MLP neurons of a small language model. Each row is named by its layer, matrix (up: input weights) and neuron, and shows model dimensions 0-255. Each number is 500 + 40 x the weight over its row's rms, rounded and kept within 0 to 999. Numbers have three digits each.
After each neuron's rows, "fires after" lists the tokens most often just before its 100 highest values on Wikipedia text that the model never trained on.

L4.up545:426535555504482500540527448455534463555517499563467594543517487478551462532489476501538462373471477513511553517450484501558520441461455557513509533527437541458553484476483491498475413502458564470446513556490527415519476473535466523502535511443504598540479478506542605516424539522433492483506551481438464431453537493490511498475517440504519511544474496569519433480549514518503502518515512489543471548541497452487523511462502507538525467543388451520430463520544560454462523486542552489506492475362474546445600505481445508427524512505515490531518460549500525513446435497444483492533445511502527482429481451533431544557448493556529481457465509502508491482442486462511510456520511530511499396507532433489539509482466434567511472476541510506470505450485510524464515498482498
fires after: " St", " st", "t", "r", "st", " tr"

L4.up354:416470549421501527496535466482512519471523494456475525561524473539499479544551397500534554430509504495511500467513466548420504469542433490511461489439409503573532497506536569493509511552487472418477514501470482504487408490432595515507542496488482606552497447545541511449464477491436527486424487542451552531495480451468415522608552490451510397516472577531487438535503475500455517491501554561525497490472570507479521510493485570560456486507470558551497492495502513497485528506532451490514473479468470541545551493448471509528457541432516492459524500542551480459486440431508432471481484511489516512423463455490441486505514488518498576493559532461432516535514516558481439494482557487547474444508530456512574496481501548430453491508505494548448468503526474500517481442466589
fires after: " s", " S", "-", " m"

L4.up478:483424500490489512500507513424432469515533519469520487451456488530520484462424463587455482518527517573467552515555548495488545486462484573537560563472483517505569520474483459575474532488545499502516537518548421520462468575514444544480451460496492533557488516516467556453533472461491486512491513434495497451478487467480426477536473492590526482456406493525516497550409548471487508435547466468524523447464506495571489578495530513486507513549495449482397574465454462534500464432531496548607490537523509544461513583467530532554438474542520496505514430503514469431551554529556451500540550491429481470480494506482460483533574489513567493536473464551479556454434550437495497469492500570507487480550483499541484544552533563494572495495532482480514510449439520530509463530459428
fires after: "st", "-", "ast", "ad", "irst", "ter"

L6.up978:499515525535520527417532438474506472473529482551572522490398519544521547437454570456498520531509459452477570538524462515478498501458437492435619530473499515464561507548506413488468474528452490562483507453479530530474463480437497527449476542447534518576492537507521467507480448490502518404553499487489478500491562489522537514493469555577486517504573532488512532476510492529547541521471518486432504495512449510492455472447533506504531529494476494471458464505523422613501524467525485555524491479475490513555513513468509540526473530567410471462472568508512568580475482459432435557488494441470523550485538497432535465535514479557521428480558508587427426486539461441463454434483514545523536441515495521521467460552483474519432554471549467470404537485467507496468563504517522
fires after: " d", "o", "e", "in", " sh"

L4.up991:546468462525507516516548483541495500506541539415432561432465511453485455505451419543486481540511471415529487437500500442487557541506503461502460456498439523526487488538501511554489460458591459455420577616523484531464439508575548483570453541490571493546484492566516471455501521490530485511521522537488491445433444479510481534493586402502487540522479495493578506465589494518545554491476555420445476515425503479497548539502531516514480452573476517494493530508499518519516515526490482524484490521425567471454596462456451458458538513469559522488459493472517525492428480534549433497475534432518541489533531546569504459540509455511545462510488484583518519490559509529559525532490535461507440426454462502492477503539440555522499492468528470451554546438471536502508559498495506
fires after: " S", " s", "S", " of", "E", " T"

L4.up541:440579475420505467533527471516492494556503507501435483466448506516460459523482467516489546443480506526517508501506567514475487532489481455462495488443406456559540548479476529535421513572449540533485509547430510485490402490496617543500451397451519527506489445500508509406501524503543511483402476527481528498482453519486506567584536516501505520470518532535400482527569507549476538457514570468471490579441454565464506479548518478482542521507472466539491516462486441478458435479505478447474479582448473496520465562547453496568533519594470508481499468513532443525535481522491553482543500514504482483435468492529495485492514493545512508486516463472458501574554505472484332483444561531468560557502506507469537542470515509482517458444453494463551490483548498560480490471497519
fires after: "S", " S", " s", "s", "\\"

L4.up350:429542466513443417526427522505434504490437495475484482492498536487446497544514474500423435378545480545539455437502526555532479391494493476473442529428524556490484537514460502463543476504492450454548507435472472447505468509560560557486521517495504494505477477521465511502544517469519561592495477553510543527493528570505480435468531527549503481547450525451520559517599484468555491554504470507496525583537530507515413540478459499515543526565428492545534582481547542513522519554555483460542494546454477503510498498492439512490498566517451506460573439490488496538491438492427434511443566510531487515553436515492501482547509502479491424461500580463468509518522472547520412496548409446487501488514508469522515498522452457513510464502472450498445509488560463406533505486482462
fires after: " v", "-", "one", "z", " V"

L6.up960:496463418477472502471484480456409507547519481432476528509569508493508470463487533456455518533495539490534497537512509504526475511456488556512472502438552490528492485498440554457437491496470461530476468599576422550497532533614503511522553518469508464471526540551461475561514477503464477520497615497560536395524471459499504519434509512517430360530513511486530505554487542538500486443543494468468511533496535521516455533450444482511524452432512548486501509484499506548507452439516483495500512517571478543447523451516501481528560455529444478558527503530514535546579481466482489504539482546539441566460504493544470467471510443453506550558575486506500530536514559451507471561525475475520464530527423540547514504512428433540552472409479486482496413518422474464534482413441502
fires after: ",", " w", "f", " c", " con", " re"

L6.up850:476575449479513486460496570493520441481533525529391473545497570500449455497572590459478500536512499525451530550411552503593488517509491556461519534499521548495510528494471489478492525543484452434474545543476507475560405514533470521519489481526528532493475523459461462461494470488513583454516489463501443358608578452517495506403563473476505532566491463550517492483525462459456490462558487485523506473430604500491520524550441462492416512512425454488498495466500518498543530439522505481488507435507480552492465462423504521506533478530493503531507455437490464528492534548461471573415501580446527501516578451552529488508461478500489491517535465508552494496554519482467543488478478486514439512490538550489461539415472522513546462486466565508522492498536485553547540529474536
fires after: "r", "ro", "st", "ad", "b", "as"

L4.up439:579571491521392505475462542547568518556471479525520574530441481531475529518498563449478518488570511476488508463498502561496475509523444470478454479563525559540540560503494522540488486405518568403513512478561431495448458496473526475472419452505483538570504523548427416523444485526623518511484497502422466557479514550455534451497553516467507495494505563484600481416491540489522504520479507471505534475496461534435536603464494518436487485510509472534513485512447533542486513502462474439546471480497492507481544549509488487507492437543457527510480437505503521540501487444437474501567455562535575497448513477571404469479536545566499554483501536529572445496463483474548524507506520532516521523554536496435485438445522497502498469559584532458518522529511509500486519466491523
fires after: " L", "em", " l", " m", " was", " M"

L6.up355:478458583537522531513531467501470474521478543496493549488520472454483442505497478525496437489490418466585462545515455474557519456503523538534532493456500484488540436563518516453498507440543564431528450520659532484472555487528574507464534467521459493507459470455483444511482477507525446506471495456437485491506502446491461585539457473445514485572483505534549562522488497561546480562507430484510536522457499595539470468468536520456481405504404543444519495517522463559504492526477486505541508537512514499513485557465533392420470506480448554521568483474526525494457550524502466491589542559458510463504482484528503466479516538509511531444567520560490525501507508507468533428414489559570533511500538464492480462491586532488504485558530484436439484559414462495458489461513485
fires after: " e", " E", " n", " l", " p", "e"

L6.up937:525566501502516471570460516533513572497547460499510437495476530494491466432528520477505464476496515445385548485538471456606497472462532494456565500547525564526488493556586522485500493518521497449494520472543565508481506458491566499553473513480476545462483507568538489518481512471542458482522478483480483463464459503507491507557473528491457482438481470508518586502503537516437475531539473476535504464489491513516529566556609508608539530516503550534569465455547381467482476510522487552528494392490479540464483462524511493424420503481568568507542596466451559472453460503516486482455462527507502518517462457568420482507514433569501459485600435511494514502524505539505480438539483501486512497487532490440483438540429506402529499515562470500478509473485508474529490519491602
fires after: " a", " G", "ou", " C", " g"

L4.up452:506471517524495546499475472532492598518496533510550539485468510532522545504543470444472472486517481462554410491504442521525557488458400481495473465462543489518493495496556485507574444537522462451466496418529489553503515463499517521529534470469473525541470555539518512435489462534483564560482524475469502521416497494492509485521472390506467553508538515494488476528498537469419454536484544579430436484497492534539480510530472533480530584506663535460495499498560488522505496510462555496521515474499496458508457473521494501446456443536368447508555508479480557574441498486445466471456517441506540468451505527473504434444537501514448383516530484512570492514496526402558537484470475492511508469561554497520497433494514525511534483538520555541454503458548543429457472564560499
fires after: " v", "re", "ol", "e", "o", "ar"

L4.up189:503482393483475513552534480530474520484458544459513488471496501469434465457505493410447522500532448420594529495470489554502480506540556521513546533498445455513534524443478497584525402486507525535512563469528501489534497552494536520557437475496546475414469501483492427491524455502442493485527475534533586534466433438472567513490498530508445465536429474514464476531484548547555404489584512544514499496438544529531476503489502466511480459542551586475487474445524485524476459533479460478517521511504464488520510427472462479515507457540455547470490473541499610525473539492492434530502455569501554499458472523574486526543502506428431500473538472519477472463535513410517539483512432505427529509507480602556540451470494538463498498537453469509513548596529429545493467438517471
fires after: " in", " of", " M"

L6.up599:547519488448551488567549521430480488504459461477450477528484450432494469522503500446546500543557532488450507568561430480539469466429537510486475510522571515543521556552530558488458471521510513451448514554506511502532510516612496442524434535505505483511498496560475515534462496484532519511480519547553507489454458558552490436477527412504509464519513565448464518454490511530511492500487536553480514535482481454494490545438533472482501517569429503448458512628434521521432561454459513464533532546495558538495575505490457471425542439452539526477518479500504516465446487467492520482464479467447513464406544472557488472566529521399515488541494507585518560553502459436553540491519521531537523552449495483462479475502474490552612394481487542504504547451457445472472476459516512
fires after: "E", "S", "e", "F", "B", "T"

L6.up220:512505489463516559486493497498418532559550551514434477495493489444507498491526566480519443479424471427555500553469490482503595502520504454499575439506553548591477477495464537531537492534504452490521579486569556482503528475536590467471493503494559553438472498522465465521496450490584533420501520478485447483496506507508480459584576444510496483458536515499576477481428499559529515492507496495494496541570475513495476535443447528549463497422565550551503534530484422460527480520461494499560564476510501528537487489486557501524420402526521509479544456433464476429589473486446467447543461563478478473482441425536449483486528477500482543498513527546505526477468547542531483558413524505501467522507498628482479467491494522517556507502571442518509475482546460518513471432476485
fires after: " m", " A", "ra", " B", " l", " O"

L6.up787:501492449533457420639571520516503448443532514522496446472527516531500537506437571484570551512489479531491509482555464499532529487463406424588516521467471555410574479475488483491411398439514418501527546529459524479488605491517526524494499526458354516504556528509489515486473503470469434536476568559467504467485536472512515498470477501476514462473525511528492501506421513472479525515553490467497526528493569493496547480512547501563418454485556513481520485514488520443509470509442561526484508489562412502489507525464527468437528554490497515466522446449505512518453480495490525465535441539527491521593500472542509480443549496514539516430525484492502418498477541506493495454501533565503481503413455521497486441493537528520549507569508499544492504606498447527520544495516485
fires after: " ind", " D", " ac", "iv", "g", " Ch"

L6.up914:511546481467496538502482498486465486407582469520492481512491550472541536454482460548489512502484514500489507409477502498468565575464481488512477537451493484521538492447512496523484425471459484502462506362507526558483566485501511568489483436539415520493496489480509524523530466487460560549543491539533447464469484521574466541445522473525463557516504458426425556469514456468436543567545563450430494488470507525548587542546528467499537441489546470427423553471493515526482591471501591493490525488517606503523435442446535522533506453520497512489456474483490508535492495527527451483491501529537557489484470500481498455529471440495503499480521571488425544427448485463428431489477518545523504445529539467538520514470462535516522421560531467551550533468527589496504491437557441
fires after: " |", " D", " M", " T", " E"

L4.up444:470513453548511491449449479471494520508557504435503461501420505466424461557453522530453526440514510514586496530463492568503520493433455521440433512520460490518470464514413456553495448560496491478482522472548503506575537483516491478535465485540516539470395534560453537533528468484499466448396469502562534484447513468538538496540485478465509486497521524486449545459527453495448447530499534508522554369469460519433511521505436510512535450525530484589474511487494534460537506577513450520615552477522480473498487452460546456516503423456562570501479549509509471474491514501437546477484467540532471490574506519456479433508473486451476514556517523536561571474578510467509531528542496514578474523537542574443483494479456470464513541462483485487514588584516456504557472511466474
fires after: " ", " M", "0", "8"

L4.up1011:488575521511440499529500514572520396508458507493553441537546538577540533513512593511435449418567438463487513572555485385515496513512447526514536488554521544478442514560456515483551479497540492541504523444518531523457481502536513514462453481583534493566533490551497461485550441462497577405492516462500456440468460489491469486521540543500470449471500550541468540468548479511483560480485508518467561446532550476490594489476489502495509415415451454534487495505497479484515492476450510549538515498529478481463487498449430470515432411494517453477518506420519494505454507489425506445471531519484523425479441452524511507519514518470499554490490495518549501544552450505523497510485470514527547477485538537387502543431517476428470551533508473548584543570455514448486468525513469
fires after: " R", " b", "er", " M", "o"

L4.up431:479504519503536555529565519475550512466565523495466489537536482545517457576535528535560484559512491528499491546488518486620491468556490468450501493488588528465445505564444508493461537517431536606447468505466512525524553558440623502491532463503502462510534543533528518490490466514558536438489506554531483466487527505601533478474528486488471584459493531427495459503543491534534510468505539482517464538476510498472567516509516546507514516514441556467465547460473492548498511484510537497449513429509444484536468496505443501508529502498525503485509508478474458545521508532547472556495543496485555421551442506531492510463494476453498553427502539510454514472681488459521453472441460537441486440455500478501516440543464474570431459529488491470483516553489501617495533463603514
fires after: "l", "em", " rel", " ", "al", "v"

L4.up771:540492520523504496494533534470526460543473490560496499506466508495466478505438470469505426498455525495517465466457593534508547483557463558504514450519570518548539449531450491508512458500482499529553497509545503528527464517536561531551456527467454476505490516491522534458516471506536534473524505495494511482497483490577424449442451398511502623544496570531525524445521493480469499458451451553416508507593462456540484533521516508491493551443471452464520561506522512516487481506552514492540470466544528478427481442472496485487432444509499422555542526459440461489496528499492501469546561475569589543519455531624532495542564482425522444514489508527457453566538475561500507495519481562486394459616526529540456474525580418517571568470485501543524469482518500475509533500509564
fires after: "re", " re", "ol", " Re", "ro"

L4.up993:490540481466506529440491470437435526521494469465447472480499481502503435509477484513533492533459518408532501482479437512508541497493507508462540541499488503464522527460508521483424480391525494527506552507527522525426486412456502595463459495573560538452489518525511491521537459571424428541523599427495518511478523506507495564455522498466507495464498485474508501575504563549544488562507517556418498546450493509483534512554520502490514537453506430510535480548509521472551556512519440453457531468509489583474556444556497493553477465473446519468489455495521442471495532557563522499487443512515498602524588493500429467540456539433488490479528486474469462527488507524496546532502428487529525542552528441539598529532509468382454515453504470393510497459423557482445504466537514
fires after: "N", " att", " ad", ",", " J", "f"

L4.up360:551550594479457480524472477628407455486462517472465556512542531504517566539444555463501438507457448490442528562441551479508495476529550447414507512458518567524496466513508521427501492480571532559494506449467474440522554515512511533491399571457498480465421431432419531440522530466550519508553502489470509538512552486446437514490530413473481484495447448544484520506512504487531456575462414535576551464527490471492522470486482503523532443518477475488522581524525545488555467456483497556516509570505518460485527539473504495505466466552412541530513488586502546513463524565442490516489480503478429498515446449558497479517467497484462547549485478496476470526497553495508456478526431430549493454487498468487512553448494510547510525462475502571491515467497475465421501517458540
fires after: " v", "f", " V", " a", "u", "al"

L6.up354:500549527450539477506450514503512487510485511498488520517490441494482513557447554488521538495475594470525482546459544442513449541469497524478494560534513502545494562525524542527556498471462454464581519471520501534515532474496534614533446521439491515540489524551426620517494434468554479524489430499474514468516489420408443487507517565502503429560489495573560516447478490443476503496545419479494419458428523533519460518513512417565469478540457463545516521503578460490531442452533562509472496505563502434469483556561514485560494558492527500542491487455490448487498542495532481603501464537467512560534546512515484535465486460547558486513508435462495519483461515457515529518551431482517501413573428503495519442478501502501444489545425496491609495477487538519433450519508500
fires after: "y", " with", "ad", "or", "ey", "st"

L4.up575:552503594480464453484450660495402453499489494484523499412532548512514460490506498535513452512478530565459441429467508509501541464505459497514442490500499489498535521513554490528547516529472476566473531534459484518425475534499459534503518427400515460540485488502529509599515501534500510500525523538507526502492541485627480501507442521537483481437452504515480527546446480545553472481502499530494522477479514529572513488476573461471453518580511585453453565434496442564484488452470452441484458450451540481601458521504488539465588438483572547595501536523535524470527483541543491507531475498514483521437519492542469499459552484528586583476504500504487464476579472500500520495510523542461525501466491469467495574520534468575465509518486479488466517464519500573555524546502500
fires after: " ar", "ren", " loc", "ar", " sh"

L6.up455:557554447498474533546530444539543451638533415428462542534556517504551520494492490498615467522561449539483484574505475501522448544512540387538462532483535477507453458498489559483514449474487546521493516498485516515491488505490498465432459511553504381553521560581529490488520514538488454511526502486516551455505578498603435464467547501528481452453454488476453444511543534450495499477505496473484492473504523532450493525367540500505557474500441459498510476450437520492458528514569489539527446539486463519476480512477431463481469498494548502515517503517474476510490470478525514479465507515504557501534441480511464422518521514516537472440506535589450478514511546549502516471524524527549541509539412511570468466566493553463531505473423513497477552487504446432584510554529522
fires after: "em", "P", "ch", " Q", "p", "l"

L4.up340:543536499534504447508484506519546422458486467499473504498497496566463496511491479468554578490519472539442555508492428432514479519480438491463546472527530559484533611541473514444471451541502528442507481486527485513552505510517530471556421492456509462511534479547566533547471490453416474481504477511481521442516512518533523451458510482403539558514513538464503524485505525516504535549480509491516611395464470388541482525501556454514507504483588580521460497476485452530546516494555514502461471554478491542512550520500511439438481489501509456480587397503443499491514515501473515464430511489434513531516439554488510514474481565516518491550581496535483559536545439525575489439462528489486515507450400589558479495446475454533502470532492504461452554486456456431509444547495567
fires after: " g", " G", " C", " T", " H"

L6.up627:439552481539576467505543482545538448505504517587505514450487447547493518462561521456505465503493460506437542510542513459490501546526502526491560496511531493481491511541538543535526424481512481473513431516518508447543514400511491462445577448564549604454470512513511510363499444507577522469443546450540565447428527499482535519522528579485505497461442513515485501468488446439480476499531475525533525452419478487520400511497624480501461521485476529467550533565490546440507436484543487514485522505495462529500501450433472516493460481517540461499548553463542505558476578564489512516476524513526560504527532452569466486474485518483473506434479538473568603486493455521577559532485446590513520489509474482495483487510469508432597488536492514523480473507571493510489479516474489
fires after: "r", "at", "b", "R", "ac", "g"

L4.up334:528459423469551562481516505486545436504529569484467489493506523561443538440497479542490498467473548445500519524527487439502553485497521419432493480467471510509467515502504520527538456520478458398493498516458462510420440488449492477516481443506501459479542510547447550521591511442471506496420520549470436442418474497531420473484485518496517521491536490512499549515515515570536441462541517469489560540468518536536493517575564459496502500508461517487526518501443476483507518439479444527494479509427473474550496431505400589487592433482486552445384495455489476505474549510466539487474475509571477481470501480530474498491534498516453468578477563433462554508476497542561364462527508553582512511526579557520500585441473449534493531497497522489492492498457458527475545526516513
fires after: " S", " M", " H", " s", "av"

L6.up792:513527445462461486523481508527471481549572432521428579469500518521506509463487503468535481424499486559557541495538549498562487524398533527473516600374480533505558500541546449527481529436462518500491528537477519521556484505537466499502473466528485457566550452488532498471536479493550560512482517559526503524500540507437466572508483450480564510485537356557504411489483507547525546546560513487497556510452531493515513525494489425536465429512487527532479471422529535480569545553471468533439548479471507521472507496460528539458538524531503441486479426549451520513510501460550566542533475529486495528443558439420501542503541521489426465543510508479520449456482531467526494483510438440550518530458509499571496544523490526478539576498499514510552538426524502566458560476474434
fires after: "ar", " res", "h", " ch", " Th", "th"

L6.up699:562531571507536511457480496443541524497501484487502556472493497523546483455526438501556522428432503476513492490496425431564485473530481496516562507515489560499489493499590519491435514540533526534485526496502456481544421493589468548493556520522480431485531521541512460514511501630514517543449479524456417474420505444486481499447498502522507525452561499518490551598500528459522472454477452555502488501455452507531549571488504428513487503570489535549482530411521467526504513508482456496461486460426539511464490444447522562494510429456477505592501505505488545558509456487523508542530362518448536515473547471525472501506458538510505498483489572512588572522512454457553526409515569522554394483510483491580498553541463536525491455525492488463439527508497513475475545478531513
fires after: " n", " E", " play", "it", " e", "he"

L6.up1004:484521486540483511582472494466507510469499368522561456445500489541458537549514478461523458398552473528496502506523470477525517551545463549518558533583460589387471499496493455470428509521522499455411518488508520493500481503528535489504517511532543496497434543487509494502499537445507443541564503475506545501527490389531520495446547522488459528474458474531533531461472487528518536470453426532482532497493445457576487473492451484448473477518466555527435537515493520493545502478417419586449498521489492518508487531517493532473402562548522534437455455552460491455459457460517527479465468488509520503523530554521527459517489519600527445474523542448477432467521477539473457500442532573527441479511479481530423493520527434525535498516626481506559464480484526536564545436504480
fires after: " st", "oun", "g", "ig", " l"

L4.up228:463575445416486485536457514486442499509455514515436494507583566497550561570520456502544512498471471492556539522458493498534509487563543566549493495441498556488465505462499443459501486487417466448523511490484594523612490465503565543492501521440454464504478474579509457497484521510528464437518487453545537484516509473493501560516418554453514520529472530424509495474420496491557434572564533519528563552487499569499533469597544593551449504529508523538521487481502504427535524400450525464462476504527545514480450488547546501453535493470525503438545465477478423521539495518449521524501485477454489476528520474491458521505515476464476487519586529514445559538520471467405481541552433500444528566508418550505529484466471501436461529447520497508456537487458528500508454497540533
fires after: " in", " ad", " Ad", " for", " of", "f"

L6.up345:440468465478499392476450465556549526498483467538510543494487520528495428537499457534486493479502573517480456465495506400483522474489494512525498485594500415551518444597530451503457446468531485476482425457437516461506519460505583530585486478547523501476491538512496471471506498519462461552454508529477585510465492507487559585547509587523531516494441515485536455536486488540579488510502526477497487417535593506526458460526548493525458494515524560431440485501506536482485518522481541444478450478497488479456493571514521433537508464518488492476431468534494502467438568502508463466429477567459439551467537496601513533444451486475543544550496572504455577461500554463536484503487478488491469459473431448491495486512506520432492428457460510545489490524590584515509446460547466
fires after: "at", "ac", "att", " cont", "it"

L6.up107:494488456471514539470511473584487517474530426415423501548515497571483545516494538565619464564482598488506536420511504462561504546492502495575530444530517537492500506524454497477526447502577480491539463476521482465479532539537471524484462536484508496501537491536520503495551505461527530415499492461475552477475499531541529595489544513492533535541473543532466513458519430442475569481529514517457479505495535512512437534467500508498445448505549475435469523496568499550454512521485512496515443485405496468468526472476432385570477521534513475506473579501540549540497502496525468461453491462508492553553615533488481542546464549486522521547443491563525495458496505536502487498500466534543566434540509484430597507457482500418513429537530513462532570567455513551503513577480553
fires after: " G", " B", " the", " D", " R", " M"

L6.up532:498538508496465563482466489556437530511485557496509517502562495486536501521430497495568579534480526471466476489589509530499481507551463496430468533531451493502518530491503462536442448484441510532432529529527501512518488507486623507497527482408512549501424442521441457544475486467437530543521473481539530504533479518559495502520474533448501418478431455474499455500509483510523530494548583519474548417474485514484550401589457411551547502499538515480493491403536499532484451490479510453568564529554544471520467537496521518521516504469547485495577499488560490486490537532465484501453369504521505559533501451518382463565457480518475525507535508553550559557478466526470485472519516490386518458548511465533568520498504520490488521550431522485501519463581544502521456459466474
fires after: " to", " a", "N", " n", " in"

L6.up584:467521541502459495612540580447476569456505512479489538514497555546488535512494507510495509559383521543453486537466538541513493521478544478469505477444521544554443460454503545496455452504456497466506513484543445524517515430552579473500511475531512484508474490529518461493501522432449449586541486423467506416475470530511495448443496519510387593529514451446566458510469454463513500496520520502465488459458458491510514509443482476498479466448506521507500508462491464527566520499478509450481522494504504493496391495500508524467547495544478485500545534497460499517488530481508493497483529470547496476482551493571516458480484470465457503544630575617517521487426482419483408549558511530543462335492457511533526472532470478484522500508463451504476567489460476532521495473545435
fires after: " D", " E", " C", " W", " F"

L6.up473:479512478401484541534517510593547533485483556456489496495495480464519522582438551552470511483468454563511520512481526495574531470444529496491519517411501578516481481501487504468496492562456466454520518513501493537410525517484468447427438516458396475492465550539469486495483513533441514443490557477441518493452528500595494468456526458486570521459532487422499506482511495480504527537525520485446535567508483456491461466514473474543544484521523539538508553498505526414587460500449508479492470452412475470507484457576564503465491509446467494419447481468492537588536529483429500534513510548575493503499494548486445430502509420533527493469544477460469417565443454461446476472455405456501479565472543494474480470535483539563563491502493415509565482521506528489482577537493500
fires after: " Ch", " ch", " Y", " ind", " "

L4.up827:503548507597493530561574528637475523516629458484503491518548482545417516500480483486484497473550495485514477519417507412500422558566498480521561523525467549525478509499552449550447421536409451495505443475529464496510482472551457535566522453514471505493499449479484502483485523522454504515447489483497483539485408496533565595508507521422490481475601542454473505490508474526526555507480464472525484481482528518477550528506457566458443494505497441483518438573471498504547507523544515571547524469484447517470503471524550494558538494567492442527500500532444479479510525554547504541528523493488483559441495580545372511513505518507516488520503469565507402463456490539484437508535495547514525458529512500451511483487424509475501580515542453468533468506520532511507443462496515
fires after: " M", " H", " W", " He", "ter", "ar"

L6.up571:480529501456524501570502499567450495495465523557518493491528467499465559496467500490540484539451551407544493562547510462523554549464528506477438475527533489532527530455468560508479543563509470438525507470620549517532408491483466502469551476419489488493462534547449499530563461516483496516562495560527454446534488452525477530525489565514489497472480539487490554498510526510465518492451492510476540485528489534534484494378449567458461423520474520502562475510457523512488506479478447508425512530540531462453496446587552473401478466411548467424544522436504523463511571434542502557488509497493522532495522507567468474420577470516524503476483520580504470554440536598490499575532488440529502493506464446473520463518479494509607509547539541520460507578545518555521510469481528
fires after: " E", "che", "he", " A", "ra", "E"

L6.up143:447485505544539493491522487496416496475483514501539483492576538485507570495585532426530489463502489484514499495523468537580443464476500506500539596500452538526541510485554559541461386528419535540508478458438475505422559456489481508545499475477465547515489543490519604554494483522445517538565440493530511444499455508518456485472494473590498496542503520447508460519514512476513477522499508526518525629502499506467453493520540486526463491502496399496405476470477521492472478599535488525495538501517541517510472491468550493458561448475494527487574509538497461485471497495500561478492511557518496486497514420478510484516449509469530602511475551471446541488445480426487423492487517512374520553473512545500482537483419490547480509486426474504500529529474500516602437480383468
fires after: "et", " St", "th", " can", " ac", "st"

L4.up415:500541506528452525467436546503561554490606480527460535475618455539424440486481486535570438444473471520459447574522445510470480489453472583540508577514486558509484484564554481509548521429539578421551496566515483527497459476485526473498462506448477530578503501513477524447493493482517504522513492513452514446488521538553463488524551514479536410480405398466481502482511516530474543526558562473511520450473507538511512461514464472547508466402464557444462412490456591541515499467494435571510528489504475469443491491501521509540455517475526539476483561512464591502568497505574509500481471555512488499533463476548513470452539478538490459486582539457523437511479526499528550451519480480531531539490443549493519457392484526500508441521536477517465469500450472500496486512512499
fires after: " H", " h", "h", " B", "ar", " Sh"

L4.up435:534463427461536497572434453500423496486536442487529430521480506490545490489493459545523489476461564446501463534460449481491497537526511467483440440422498509473470471439481498607444502524494448550458478535541559450540442506486580443535491515448469477531512613562494484412465501457536551511537545479446540441439466443478487488478486495509493496475417544469487570471560479502519546478439536507488457515453532489456536477453505507552498457483479496435450460468497497518468511486511486549500513492539576523463526489457500495468472453457516543534490443460502545481458496573531576471473466498451430493521489531512511499455500408434493456488490481465589590545532467577476538454454510463513422496482493479573531553473511499486509461523489535491511521558618519477507567459511570
fires after: " e", " s", " n", " S", " in", " se"

L6.up681:537515514510515520555491475517506468564486401486460479502416538563491455501519443498451499490545547510491546522445431497487577523583467465542517593443496461527488472508491386548488476465560510474362476516526546541565460496416547526516502520491526499449544473471527497519508518594519513482504483446512512476534498502521515551537501492492504473429524442407565430563462516489512469481489504516512482442491555440511532471495584563514449528510546496460458512400555428501525438500496469507519551528422485471451541546480435546466532414461486486462514485473487550502461449477533516477532514588495513421427506541543445454514537521483507473497506501460463478451451496533494487575453491485498576522488531490540512454552481484509487455478498489523508540491524553540406487454506543
fires after: " w", " s", " in", " from", " to", " st"

L4.up25:461455484490466484548448493528432492538557547497417550526459503495468437505505484458535482477470543420418518516465522477531541460509526515516551449516451485444465507533552545527456460447425455470497509540519541456528497515497469521465455503465434504502478504544510491514488484457536456521434484493512504539574456523497417467484471495488494450465498447494614551511558441481538480516483519513521505446522471494516466531508469555557540486517492510536487494514483494474440545445464448475547504567474455581506439518565522468469561483550517516522529535453606491540527447557442453493553557512476607476473645498463542487490566462549526505432608530524479522500521500586547495532521467510521456458492570483516528525462498433525452530465428571449456470490476521475498467448501550
fires after: " E", " l", "-", " L", " e", " N"

L4.up707:472502512472457535552502458487487473526528517531517498475477483534512495542505510539497436411531568468515454527574540483538476440456454461531463532542511541532537506490522454454479441575549428473518432561496517473538504492593543537546544505508487383480433462513536606516475551509537473520483489525507545508395519505541431623442495496560495478491525538519490507456571391445530469512478419481498512491587455508483491491527485492535505470543505513495507486523516502548508519485490480480463526507476494492471535493509531476472519502512447466538510481618467537489488496500523482459503569456449470489523484385512540525507511488577470442486531563508529484594454555468486541569518473513523488425417453491520505499522438430477568463444483504470556485546560486472536508492500582
fires after: "u", " tr", "r", " Can", "e", "qu"